From a checkpoint of a small transformer trained on Wikipedia: 12 layers, 8 heads of 64 (1 for keys and values).
MLP neurons of a small language model. Each row is named by its layer, matrix (gate and up: input weights) and neuron, and shows model dimensions 0-169. Each number is 128 + 32 x the weight over its row's rms, rounded and kept within 0 to 255. Numbers have three digits each. A neuron's up and down rows have the sign that makes its largest values positive.
A block is one neuron, or neurons of one layer that tend to fire together. Before each block is what it responds to, as a language model described it from the Wikipedia text at the highest values.

Responds to: Competition and credit categories. Words naming a sports event, category or role in results tables and bios, such as singles, doubles, Men, Cup, directed, portrayed, Composer.
L4.gate72:163079147089109128131106122149085105113172134071139148148124066180126121163090122089140167113115196155049131189110143121165130132144151099203084093180062095048102131070093074138136111216125089107099130101175058144086103137111107162101133132124160080139111094108119130127137122144113126110136130163068114141129138137159140154109087127166172170095119113137117168155165079124191117115089183141064136100147105085148145120155140110127100115127068145102127044097127078137071163114128129177061123129157130126154070157
L4.up72:122113139133100191106080116143184117135129135171115149117153144179090140108156143147142154126149178168132130101150076112093188208128158133115177133094082122147114109094150165128117163101054168129137145138092158142125199127151152141097134076199105166126145133133122151106097130088105142124129164149095062098141147139133144158156130116119132070094101144136131114102142162182149117144117130130084197118146123121158090180126119132134119111113144107171160197143156120151127085133137144134139119149113113139115175104

Responds to: Technical equipment nouns. Nouns for scientific or mechanical equipment and concepts in technical text, often after "the", such as telescope, engine, detector; also "–19" in birth–death dates and "E" in coordinates.
L3.gate165:081131157080169144154101101113107112107129092129121108124111157125113158121131136114161189106125135124213132117080174172180159180113159150140062115105067118091129174102102124119147130079101091103124114136124154156071143175150105152111090175118080094198172088115201088104148141144150086105116115151137162153144161196109100076095161082147127130145181118066131129117184141083087145111171099158110143146138116132155160044085158127138115096111093114126161173124193126144083107139106168151121121105191117179045150161
L3.up165:155149112150119120130127112133154095087138139105100091129119164209163133143197057087084176113097173159137101094120090143094178086126137179073196090106159112124119114113031212197095099136047101122113128103120152168106182142144114119067134120097150143109153159074109129094130084106177104151114120141142134142120100158148185111080150135073152146038156189162167130113101132152075136134055143150180110171187095123128131106151079166165135118122129182113109144054059145120142160071116153104083144106043111141074136109
L3.gate244:145136098188143137077111120095098167171142146158101119118078104156177099142144129159099135109112127076115120086157119096122132077095096155123179179097164132134092116131066185119111122109222167169174135082128092125107137126168156113141110104090158146149164195123132152134076051191103087153164130128114176108165161119111132106177159133149133100082149143114105104143085076140109133122109181115158155130208125113146136127112111139150107126122157117091120121145126106112080157139127126116160125161100100147155169125
L3.up244:149132173168172167145117121085160132100145163168076138134050082134150110174162178146141145137109132101152116086136106098100188148132107150142146183106155127110120147128109182098188099142195158153127171101069072099077120122153167107158086120124170100115162167115142148127088113190136096194146082130136188159123117124135087083138149120167112107114175108084123116111114077097082126141140205097116170152209155103187091095094156158170141118141113086108142113135181100150062172192101148110152100098107085176120131138
L3.gate278:203143111092061107086099172142070134102143064127174102178094105126163137132143092145105121157075169100126180115126179144128169131131178152112153136090047137200120116095095127105083175142125135071119095083099132099161163146129135118122154125123130122139104103115129094095098134100127104143142122139162128071183100130156171129118126153113119163095117084113107155171164133104197064097127163191130193136133094109096180142122200168167131185093144176109107147108166099129132165136222122116079147124110135115132126161
L3.up278:162146170183095158113070110191083064115151091156142107123087168112107073114069183125098152107052103137127137126126155145167142110121179091101167122106068172151172174075104155134104117117121116141104102099079082100101136151189129167116117134121126097173167110146120075136093135121146143146113129122171064135171107192088116154154111149099117159133175091145055122166146088122145091116155139117077165193183098147162142134137146144112159121100106149140164165108103067166057157147160167144062177126077106108109079184
L3.gate347:188123103175071134152095181159133155170093150163141128113094118056068151161091110161196157184120085112197152152152134108103102143112103102145173133079097190130146184137094134092149137077214188099138100130140126122146142127128148124135130136050119136142185055167128181103087131079137151155162174181094233096204135164152136138121179137126150074118151133109142155137068101098084085087135181117070162137132089154128119128126164104094145144122151152118120094084066178115140177109118125102107118115147119080147145124
L3.up347:207106153179072150173137148088130132096141097172151113185055148116112148115138147155162180181124142148155154139153140096112151183071080102166163153117113180089171125138088160072218108129177191125117172112128130119097185115137112123146115159105142111116169060173129166117034175135150135146115089150117131168157160135145157127104135115126118059153182155110150160092145081066054097101129158058100161122155094142129107073080168043128154148083131097164141088086133167115119167118107132129118075081173119131150134084
L3.gate545:132095104068157154152103176147151183122174160151143132146118164181160046087140075091160141141099143108109085135145141046119108118083153159178195155149104202155093151145109109032086111124117140137112102168127095125128137100160149132160108124136132128110158169073111106136046086117098160126093158138180156103158110144199129057093086127107164083053159099139093117146129081102138129122094139130100140139185111129104091119090131154121121105127169146040131101124140132131102130158091146141146109157112080156106092128
L3.up545:127120134099127178133125155142157154071171119151122120196068168162153102081198134089174143173114137116130121118198156094146121144146110163141149187123098160114116155125074121088192078139125141148105149124112147096146194098167132154179125201168149087102142146067147124152075090130142104101095121153173124151087138138208086048071067102120080119129186121104089158131174077073083146211063157145097114128177135095125094110081166122083115087100118116115131128143153131166086103138103113136149071114127093226126100133
L3.gate670:225153089080118085136154105099132162137140139189172152123152128168176148159127135140130124093081189101131139071141150076070159138139117085136137158088046162118110151132070091150128181138165169093064108094087127109066168108153133111135170187108157123126124136124066111150064119136152149127130150104122152107141067109188211166126121124119113194148099128151123132086111146136105118173064166108096165143208175133148116142132126120160098101161107145109161108142190142118138158135097154135164132063156101114115092122
L3.up670:199095102102088087158122101140140146101107133163137089152152159120171154117167123129145104112093200088116127085127152107089100086103077084140145174120057116102157118139090088138173142132122118086066142142095110121024169157139112156092146237157131191093138070093099134153087138146135148121144129129089107105109085064191126161142143133167146134132133177124176184138090130133120112109076173112114077145135141087181133086183127131166104121101130157063211148117148142128150161076090140173135145140142152122061099202
L3.gate703:108141113113145133175146134107133148102139156148151130177144146115158136116137157130146120159089119109159152075135112105109089093040145170159123116103147168155094143150118156130103137099169146075178108091087104122134113078108189131131149153131132117135127130116130124181138102115075138139077156054114120049130107115123135128164116166167136115096089130125060071140094090165126151065127089198072138115131174197071131093121109170126146153096196142075140087189158150103139171100117133174117152145111088059114160163
L3.up703:097135159101150129180157139109181167063166142177157118162117149154197139101136127140133117164111122139133155090138120135113138105027130135188113141103177125137129120137156150102135109120141139107155113096048079100127131091129172119126145181159129105156129169129176080147120088138138190089059108098108085111162118147103109088119066154149108050148136108088075107116120079084085172133065098162114104135187153187117119060109099176105150159100154110130115127186160190159131121084100154141133180120097103093111102174
L3.gate758:157152149082112150147110092167134126096150105131109159152092129179146133109138175120148140119153145158124113142071040135061118238071122094173070116122086161148165120106150069086122143193093131093144160114162156129109135140133104107146135158135179127095128153096123124095114139105114133116065139109075111139212127111147137149153117116206142143089137154131074151139119137131105084126074116141127172102184179087163126112145174132105124138164167100128102161156106124098097082162122135154109069098183102147132140163
L3.up758:132197215136069142178123143137178091046164131114129124124082060166108137120133165124149166099117134156136142136103107140101102185091072089127067132169120126114140157081109092140135139210142150136160192071109144083101170182142081154141160184121167116127156146111154114134101148122162116110070106116110134173163163146114100128128134121160097149157145150094087143130160113091103083195066104117116144153222140081151110095125188127083100125152134108146138175145125132135096055136122155167115086087140096162146115202

Responds to: Sports results terminology. Words in sports results tables and season write-ups, such as W in game logs, record, title, 1st/2nd places, and column headers like Lane and Pld.
L3.gate77:104140111169098159158150107158149155106147127166106119164095144126147107141185180086168150140217123107113140174115125085128107128112114087133103147151147129061154131099134085116152086148182126205158156136084130118133120098129149109148107140128128174137119146114154125155117087127125136194211077142067128126141163111117057097093080136079119132164115131174134089133151133136124124099113156127140104115110145124110141116166124125133128145229121058142122142149118140144115117129110147123148069080144157143200079161
L3.up77:136116124046145069137102112129102085185120118038155166092102049083160179155147118130074107156132192138073149106147118082099110157175115112207109182120116153124061112118115146156114130102118143110142158145111125158119146145172111134113108078102099103172114113168128163151135176096149089093147089107102082184209068161137149113220142144075148110135121080160144120077118189189123109225179071189070161095173121121096120154128162085119104166090082151085146129130177108159102146091123172055098127147152161142134148053
L3.gate215:110127133141065061131130175130134116142118156086151130170135148120126100126103073088168125155077153146118085151026123149128176136094191132137160133088138124088123125107093172126107093152040144103099091120135189128146103104134109106137168084135158121154129094137067075111204111085160128140065153123115110075117127117118120078164164128166121168086125107123106118125140146159139085124194158076138142128120158166048193138075080094141099133131155150122155144112097107121103145152182165112124209130105173131125045133
L3.up215:112101149082137135176159151140144177100145104098164141137099177157193068098166181127114081169165162122101185104189123082111122127137160059154087152179139105148167115166146135122133168131109147164124190155106141130118105102158068107124081105140182114089136107117159099085088118128135105173103089103117070186076139111093105140112067125123137129128103148140134147147104061159166143122161100134111088163109172117144133171174152120159134102163107076110150135109163090119162184123100142152101084104145146147110113072
L3.gate240:202089119140131135100162129131126107164161123111080186149080152159134157178137173090101149135102124166094155155110132116162083140175140090143056100126094114124120174136131143110144137145130150086107104084187116131143178157093101145183075105119126096146155152162121167106102145123081110104122149119077122157140072143194122107101102134141130151094105124124097092139169143173121106090197123176076187114115072130123144116103151130137101107138092072138198116162114142065128158083140112119086150085111131147105104089
L3.up240:114072099153121144124109180121031157076115222118108143164060133181179175087147142129163166048124145074105114216121198138124152176128147132195116148153156131107104125120084082099080072128109135083124167143137155134113156182138095118123155108153169098124197105115150078028094098120118106129115156087101115151124096142134111085127092087121143118138118176112124144159109110104124112091157161199102155134135071089132166157156047161132137118148163081149158129162137116170127116167154108106141093109126072142083167104
L3.gate243:124150102089108104154095133125157133172165155104176145111189111156130087165175069127097135068135119146159067124102087057175130110118138145096109141141162140110061117098155120168087127158126110121155051101155081178123125154118171151157143117081113168119148131135097123118134135104128121146122143127142118134148077144139130124156087134116109104067081060091141178113061187168182127134149092190110110044149138202156130116119109126115092154172115120182146084176168097101069105144137169059128103163164135114148158139
L3.up243:113129150106133114105171101096152105046176089126136096187087120156140083074188059150112145159110103125122093114161149097171171133087066102135153105133124104131121133108152075125122061167097090153087100094115119151139113123150133071161109114117105102188138120092121107100143144139131123100107066118158094191075102126145076080176076125148107104129148122086167098127150138104136106184164144125191144103096158185177140048126136080175166160133079125184121116172215128072076165181156158143137152133142097150141157135
L3.gate260:095066091134079117137124124178119152125152137089106146137116102138086123094110117077150097128141136137095118153108129128099132147084107113060064129163089085119150167111159146116108123168059091079149087153112153156101126132154103131074103086091156136165160193106097101106146117147177147221120111089137152111092107125181121166175086150178142115052120134110114153136158151182210112155145132212158145091109149129089111154136091143157093178154091071141188099138074092102180118115124130093137128129161088112158098164
L3.up260:111079096122136143112152138098121093109128198175129154187108119178130104061170161103133149102089168116131146124109141139158176198120149155201151109115134161179075129112109108118163132121094129111110160144146142113109086193148118103118106121156120194130160113140140121113120098079123169099126132124138119178118129165115118110174174110195130122138112127159142118123104106055134123113158149105123173112123142143142155142110036114144130076108124121100110143078125120107103146166104132138095099171140132153143161101
L3.gate674:161060137094121158142091160100114121134108114107145164114116126160134105118123118167132074144085176121170148069135133064109165097102144107099091114141126113072150105117106149102104107181098142159166110148153101172111148175184064121144119048074152105115153119132150132175116133117168112139105088073135122151130055153187133149167135131158110091086088188132159104094128161164170112139181107111075248094152115125103108101092116139147176102146117104132166068090137113135083154113111156133197106106158177129111131120
L3.up674:083111157164118138149193153131100157116160132116079125116098158088159088131185095149149139122139069138095124136093175055148145144088091141126120184144179114102172114085149102158143077190072106089075110088080148151105089153071085129175110166206149135148156132107120138105087101149160132117180133093150125124144155085107103104181141142204096125103128146124135121073139138134125165123124138121171120133173165152157153118137061095140090075134100100145137162171131142123120155212113103127117145119046158161157076123
L3.gate730:145121176160119143118121095151092085160160174126102135107177142141137108195127162102111114107101179128140142129136142138130139109133068133107186136142152091095121132100092115143088156128206160134132084095163161087102184178176144145203100107128135114108140148169164121133133142110125114122074100078119147110097088097158168108102138100146150189122108164119160151095117120117098161145104133149051151114121176129144040159088103148139068074173086117139130119100138212136111172169078124218085089116146126148132131147
L3.up730:125147155074164136100113100133096136130165100124117110071197104150128167135129186093082107102157101167137199182147124203186167166112104096059121096105183110127147126144079140188083174093141230109142066122110183121150102090111121146107109093136092117090085136167144128176103162103095131118154098155078158104128137059116058119086174163123134165102111086157182114086087155121122164173032104147118119175134171124126111107152091134090109070161141128174147119137096184093157111108107134155147091142125124154096128126
L3.gate759:119103110117135118134113104100129158151144145069158164138150118173101119139107108136123124134110148121186091089089146109096178142106125179084134115192093149160067114129153167193095131151154176111167145144133169131162155147131134138142114051126128088145209165171104101109142088101081083156093111163065143122138141030122151129190159099174145096049106119065137134085166073145130154089116170117114166141097180124101098122090086169128087132150140090178158180077082190122151173155164119072152090123160185203111117122
L3.up759:099106166099131159153132138121161146100154134090145099190104128175115123109121106180176154165132118179202088094112116099086162144104115125152092098129108101096069123111156165137147132194105133122155158150114166167118111154166106153154096072114058135131161105143099118095150137077138077168114104146073122119098155076144124132143133106162138060050131132026155109069160080136123117095167161099095121142103191153114111081030110147116099143108101077129186143109070175119109223170104128135104108106149172161127114128

Responds to: Ordinal number suffixes. Ordinal suffixes like th, st, nd after digits, mostly in sports and election tables: 8th place, 21st, 114th Congress; weaker on assorted word pieces and from.
L2.gate62:191162174092137091069063121127109086153108118086141182114100141160114117160116131135146207085117149168196054121106078183135151168152142092168105082114092162117095111098167184102128184103120163155135096087172123124120116177113169085146079095170126140129109154148074105104093156111129096099164151128121145151200105154158126098109121137158111128103155094108127110122155148137155104136121136128123154147094173179172079118015141166155070151162084099137140150084125167102132099135169109123087177113147166136150145138
L2.up62:148118152203092158133163122136174108128130136151094143129097142131060142140127144116122175072110168134133120204155149178125105129166102147142062152156166137126156139094135103143153129131104163134114182116186109120126110096098120146164106104131136138167087151114158140133106095180136117207126106186107110157058107136108143122166112053169085155150150116091145105174218143138140120130166179155155099139106205097108106135133091076126095111167100143095136115143133106169126082120121080045150172140143155163118140144
L2.gate65:164167168145119100143064140140104126118142158102138188130117099089143133132137117163136152091160102071127060128160077144140039169064105137034077148087116124176079121032073159131153174077099114156111063118112115190128097114158161122183121079109213104157119111182153111081133120134098024128138148132113138103115170076123124087129127124135113114074155143158171191175156142117156083134179131133118139081144112123141150145064071121150072138104087129128128107146095156107122135083086109124148136133118131201137160130
L2.up65:151102125124174079125111121075120168078153150142113168164127143096162179105156097218176165165194068110109116162121124087117131144126111094074130109128147157159090067080142130123128165139098168110079120115136073109109114126112160037183103124147123093156102152146134110140188154095092145147125111129116162145127111146142098122099105161148114123110112110150143134117142088119120152196130159073121149127070143154097120083096181127145121125127126090142132139077099141100100131102041086118205113107135134118097145075
L2.gate161:125131126139068126121149102077133173156140121076147156090170135145128089134086097147106128150156060118143122071118125135109155118124086107065109127168204077076124097195113128164172122170176122133163097125224181130167153126174076068152132107107167118160143125142097099163108116124175109106093136083072150188116094122130090167118142123143131099123116179091181064153120153116173085118126114165126116085117171110161098142140155146139071120117155098121130077127109137099161215102123122143154109085167097173166140107
L2.up161:149093132147118108121127104076114163159165104119136143136128099116184117119103106167126103143160117133145140064113105141112177110152016137113103136222156096097126106200080110134154109110172128162144114122192184063125131110146085062175113167147110134129123109134114121129113158157143120153135132102109159151116114146147128136174137111126137093117104182134188123171151161130115145111152136163115119105081135149142097102140183090136089116129167089156154115096115196111171170063086093110135098100150137175143123073
L2.gate171:087119122109143162141072162117103077089158096083111094127101111151139107108109121063129087114151110133121159100099127105110131114097127113117118137208197069106134106146162135131129215147116090133151153057145168121118087149090096070176107125179134189185186131121175071102094123154157102186121155130163100122164126098055112115147139108089135090119145131113111121064168102102091127128120137153104134170115150096168134123154155101125161131174123072155112180110096139110102105101114168156143118113103159133044133071
L2.up171:117057103145076124100133072090102103206123123077146129104109095110132133111111102138174118043144080054111133096122154121083171143146167092061163205127062126095145097073171155069135130107134165126162141130217165112131087116161140101192100132073174090157150151113135144142096107110094113151089163107131114121123112178151071171112132098124141159097137088103136132111108083119097173116128125113127163099123181155135175148116119155186096095161186118099155152135116183136126085134125119118102115098132110175128105155
L2.gate383:116107150089101145115127146131133124103159125109113095199095158088212088122130109172174133172149175106161133098100154137092169139135148161117158150187165100065116084080123139116140051117091112103127133128056125158125164174162145088114137079127070129150112061146184119135138165101181169091046152146087128156152148136138138149116090106146151057152158116096103116090149055135141162132082095109131135139073156180106158122117153137122065192124115104144200157154183160147144184060107142097138132119165100134128131144
L2.up383:115143143155095105070132110092109117133136134136100133109153148084112144139096087117108103154180107116129104160164154199125159121113128158150097151128110135132186143123108128165160182054069082121131133170091086110117153147122135170197135086212067111098113117192154085136153108152152134174123155116096144079151160109084161121121075154171145100106149104177124166125181091088097100135128129136121105124124146167138144156138100133156136150108141148130131207148145201098151089078166229112145114124088101124118132138
L2.gate425:191099123142090123126094101123107087111151117077116118144102138142132176132110105123136198149108142146162090152089150104099084128104145063141113086145074115109115137085067158135117167183094119090185114150161109142121177174157046125165098093126147123129137110086163082096111107155150137144088124134113135128145131120141098172165136151196150135136135141077123130124167127126139114140141099204098167115122110115135117117067094141136072101137090046150202096149076135081117209086164155119159150011124110151130124152
L2.up425:108144092096118110118190105136115123124098200173094139145124073176129129129130144120170170095126126145109092114095173051150139134201158164130080111159187105186132089091121160159170074128113112116130124122112143151116095170150088142182132109155159150098182126095081140083119173139152086107106141054247050115142132136125106128127110120204139105156040160091048078129176149125089129128101164099141179113114108164206148147168125157187115082187131109057112182176128132098139121174106088065122184144122130131132153134
L2.gate617:127117087112168079159101173092149163132075104109123092115079110117133093115074132153126162091075139158115102096139104118064096115142113127130145163177122132109165107108135151122147149136098115155133114128138118054091139185094080096168117107139140157121112089112150096123109101200136077151121094121111109113188179141157149114100104056186098172096095168135085104095150110140184083144163112124124139167083165143101076144122163150135181110171160100135170145081109125153134103111156156083086088109102131171098145109
L2.up617:056094135142152182152150116195090120160113172106130140128147142133156173101110145117085126147150127110045132179097150117095111126156101181101165150181123073087128099090139164165163184193053120183100140179129086100160153080119092105188157114108130160098156142154116111174097143161151081117110168114103125153162097155139144174047088121113136095107115067130064093094157151121086171105129092135078104114184109104103124100078086137157122093120113046131127068090159132099180177115139131145149077127133109136078163096
L2.gate706:177193096180132093175130106153111073124125100081130133103110095080125115133128073133118178089201135166092100174083126112114078158120182112140064126166120116113092102094108137106076199193126148136155093122180136170142136141163103127104099090080133113117114160091114143157153104128102135128115145137088110095093185099127128133195097160159134109119124148114057126188165207169179139118133099199033170115115090067092075199085167180121056103135133114085177054171130122101093154123118150091170139089149121146157118116
L2.up706:106190110154107071174121087098097121120157099117130175154117135114130087143153104121085191124172167188109132155110120124110162150111156162131098167122076076097125121119100093059121133135140116068144075082146150192137183155180142133106107152118144093127136157120150090166136100149142106150087176161064082127132098087115069146111097095168121085136160114109101199173129135147175125148136123183078121096110126080085050196093123118141126120169094135130161092209173102156095177093095143154125122107179129207117138155

Responds to: Phrase-final head words. Nouns or verbs ending a phrase, usually after "the" and before punctuation or "of", often in ship, missile and construction specs (completed, launch, material, stars).
L2.gate89:157132164161104122131089093112091068117109144179118129153167100149119042109099102097140085102017183120148109118144109129148153104139064111147089100135055139135120152144118166142105194133161124118121148129128141128095178085171062119111139129132097118122148131164118146147078185183112091080190137086085098114144126138143153077135123162104144160094109165165096086118138123134141078147128133110081134140101095118141121150109099125134143096106130169065149132111119140236110166193102134129151148111114122136183115143
L2.up89:133080133126192100079077145125118072145196110187117118119158110185115066092088125154117144185140107128113127128155122111144060160175143068108104104135085132132152100102111122066126164153110142080084116191082099111133118168087143082147086141148164103139119134153115146175130139127159092147159121074135121144067151081135088105113117149147161135124105189155093094133134091158121119152106055110159126080094126108171135102141137122107111097174103094127175135111118075094131130146098157125128161137116142138114107093
L2.gate98:138147101085094111111150093166154194153114148118171116128108099151127092178102105140133124119094151154137132120139195108126132158123170070174137080068098144163134148084089164113083138022090144162141127135144128126114099143136102150149144127117124184173140210116132180089088129092116125144124086097188207176167110165124146157151140091063106149131114064142063183178045133168108130152111108157158139130108105165131175132178119085141086182140188119154156190165166087174117073148135142109095125159027105113181141150
L2.up98:115116140141112179132105091135139116159148118154154135145114081159044052131083172126106191105127162147131076106151140113125152163130137096158102103154109149141147116111086154053128152074058131155151156150140117087102102127133081051151108147152126164106160124101134153151185146140109163187132166094114132158169189101144159118150076143093105124113116087132101109168159159152141076113191137104129126133120107165124122122181119142163097181145069076075153094102092141193103151221096128150126171212113144081136075092
L2.gate224:139144127150116182141111145083145112118172108197109173134115163194146103158111157134103184136095111163167124077101170155146152103160045086144127117121147186110110143149048176086107146190164149210109157077179139108150164165087125140167121127164147140106093142117146132156111085143176097139145078035159162159124111092184101106092121138128114131119122122128149100149133157140131101168116120137092108152100084119126094115114169112144163120096120108140181072160102078198123172188128096167193132099090147109137177126
L2.up224:069145119097151142152160190145151113175149097104151092109137145108176133150161089122178147115127172144113122123139112145089118147179118105130099062143167152107148145107167191098138118123080102135180134111168158158112127164162131122186128146093182169157196148154131153106131131120093118135108090105122109138100094082146139156106150119106142145142174092112161164149133156197147122152090106025103092107115055127145174108094169118141124126188172101153166086183151125122150126153102098154081118129033141103142091135
L2.gate237:093137098100170094107166117105145144150176115125152139160103109162194142111097141169149111150084122084157109136129115139106147136126065180162181151134121135110180136097110146140120138132183075126158128105061086164133110117162157111122156155114127119115107150109151102166165197150209104094112126075135155169154141121183125134135150123111105090197163124136104120155098103080098138120099107107133140168157125155127124117126129124171146160095135195074088113150195140130125119101107169110146158166139125144118170118
L2.up237:144147141052148078099114117122196132131127126163166189137085142162125122147172125186150141124168161149144115115120111178119189217150103161127109112128150095111099116100121166134127124109118129100107099163117148192083126104175069154088140075141123158210150174108100169130129168118151160134121134158028107142193090105129128140133118103150121116165109149140134160187091100153156068115115114067119075118130161133121079099137041109139135118172117113100094150079141081113105155240124086213121141126110155138143100103
L2.gate385:153190167151124168131127093115120124129185158152069129156131156133139110117130053167123140193094125110140144139147125087149161125115151122128147133181146143134131110104099164103127090151162118136093143144119117104101113106149114157138146182168158137142186106091117139130149110129161148130113101112089168151146140180121085098120145108158124112144184134080095100092095140074140122174064133122114165119140127180158092106096093140172108161168100163191133173108105119103109128125132114118149137130126172190082127134
L2.up385:130137116146170180136102142181170124178136110117086127128097111110109141158108102115134131159093104089116140127243083164113057119107137178142106108119163150140167080117135144102167112117138102108152135146106128154087145131128100113186130179104080075138099120137107102154162107146110164118142144147119055131100133177106114122115116110135138081137158143086161149104150185158095131161095167090172151185171132126180121130115188134167181174103137079105186111106112129160131098109173142105128072159186172110119099098
L2.gate406:149117151105136145136093144112129125111148139181100109154067165141113119124182113114145156185043180091156083071085153154118124131161144110159184168075114153099130142129095161124108098109112195103112143158053163135122153161125112109120130127127116111124107126135140131145151126134130119100095131183101082113228099161104170114100206105101143135056157154135107128073155112123112134126095174085127122186147114093099119206128153123163146134145144145152209195089110205135105129158083118062137126168083089160143129149
L2.up406:170166163190124152163137080149108167125158151100157150170155168098202148105102065141092088122132111055124124110096090086115108113131144159161118057144157181124121120123154172128104142099156113159150135147074123119171083113118151148144154128126128143116029089155118158091110147163152086087129135107149133136148099192122201145148179146077133173163162149158064128191126113107151089105154159144131138098122100135145125151202122085174122098069106132107143123091083115110090217155103133118139143095156158139130123143
L2.gate500:163111154128093114143094170127142176167169111156152188156125066192121126185152072131124117127073073134148110096144156115158110147085119104152142107083153130122138141130096134068164145149177132134121151107169164155156181109152138152075112118084131086155128183092101105121111088154172110040148173153088140161119135104176135163101112162111154119097105146132161149142115080106153109162123121109069160151213120108152067162117094126090104118094092147107136113166083122143062109182173124151166179126054127093149117159
L2.up500:121043116084163092103117118130222108136127138142171155149126126131105127114169121195137134133112142071147158154175081115103121170153185129149142074077118172159135110140114139080118089065067102122118152156119081169114098135093133110126087171187172133115142159102177119131068151099154119175081107112147111103160105142114138083129174109138124151214114150100096140142133113112040091117071151099187130125122087103124079110176166103156158194106162114090143140114128152068153127209100080081160086115108126127073137109
L2.gate544:099116128105090130144157161125134136093163111115120144155118140125089098142170098159137131141163107162076170095133132156099131064124134114151087166106137105097083156084128099111146127072126144140162145135123124151109124159155151132123152104145083131094180115149175130127094135210117097150078051114135117180118095081104080205111101067141095038129144095062105142127103130070083161185180147140121135126145133106132117109107131105160149114136041067161157146125161102129112128100111159130164150138130101167095106140
L2.up544:152075130103102148141165154134115100115159136120080078148126134084113162126140127150117186067073114127167150098095112072109155124120118106131087088082141125078154138082116129183176172107121086172076156142125154102135096088119000132135083159135106108121111139123143094183113106118142150137143096149067087102111191146149124176152155082143096121123134149160086147181085165137112115131153167131139148138138099141087118142033152121136119124150111107144187095172127131106115163099122075139098076191184088153126088120

Responds to: Category head nouns. Common nouns or adjectives naming a category or domain, usually after an article or modifier, e.g. flowering plant, Catholic school, Olympic Games.
L4.gate566:179117119151104095121175111106151082133162079079133127149136087097110130107165109109173059132154185086152127083127161103127162139135098068094115092148110125151190134091064105171074114149111149095154138097178091178139167111136154140136140090067067126095099135057122101157120116139139119072179115151121148072126135094159139149164095102187163148116158164114108189109067127103166100154103124144076171097149186153145134132125153150127147122172131160148179140154127152022087127150133118159117155114081136126096109119
L4.up566:167118156184130092125115073116147116100175147127081101134108151141134123131158132105126078140108172092172145107128167115138175125139048121153108147181175086125187107103118115191149068157118122131133126111129133124120153123126132109173096130163050087120118116107151092148100198137188096167099107128121122101107199162184085135131085123151133183143162167069114136081148128121104102150042133137077121088138146145191179128166169121095166134137170117171167156166115169060086109140138110144115159110085149134076101155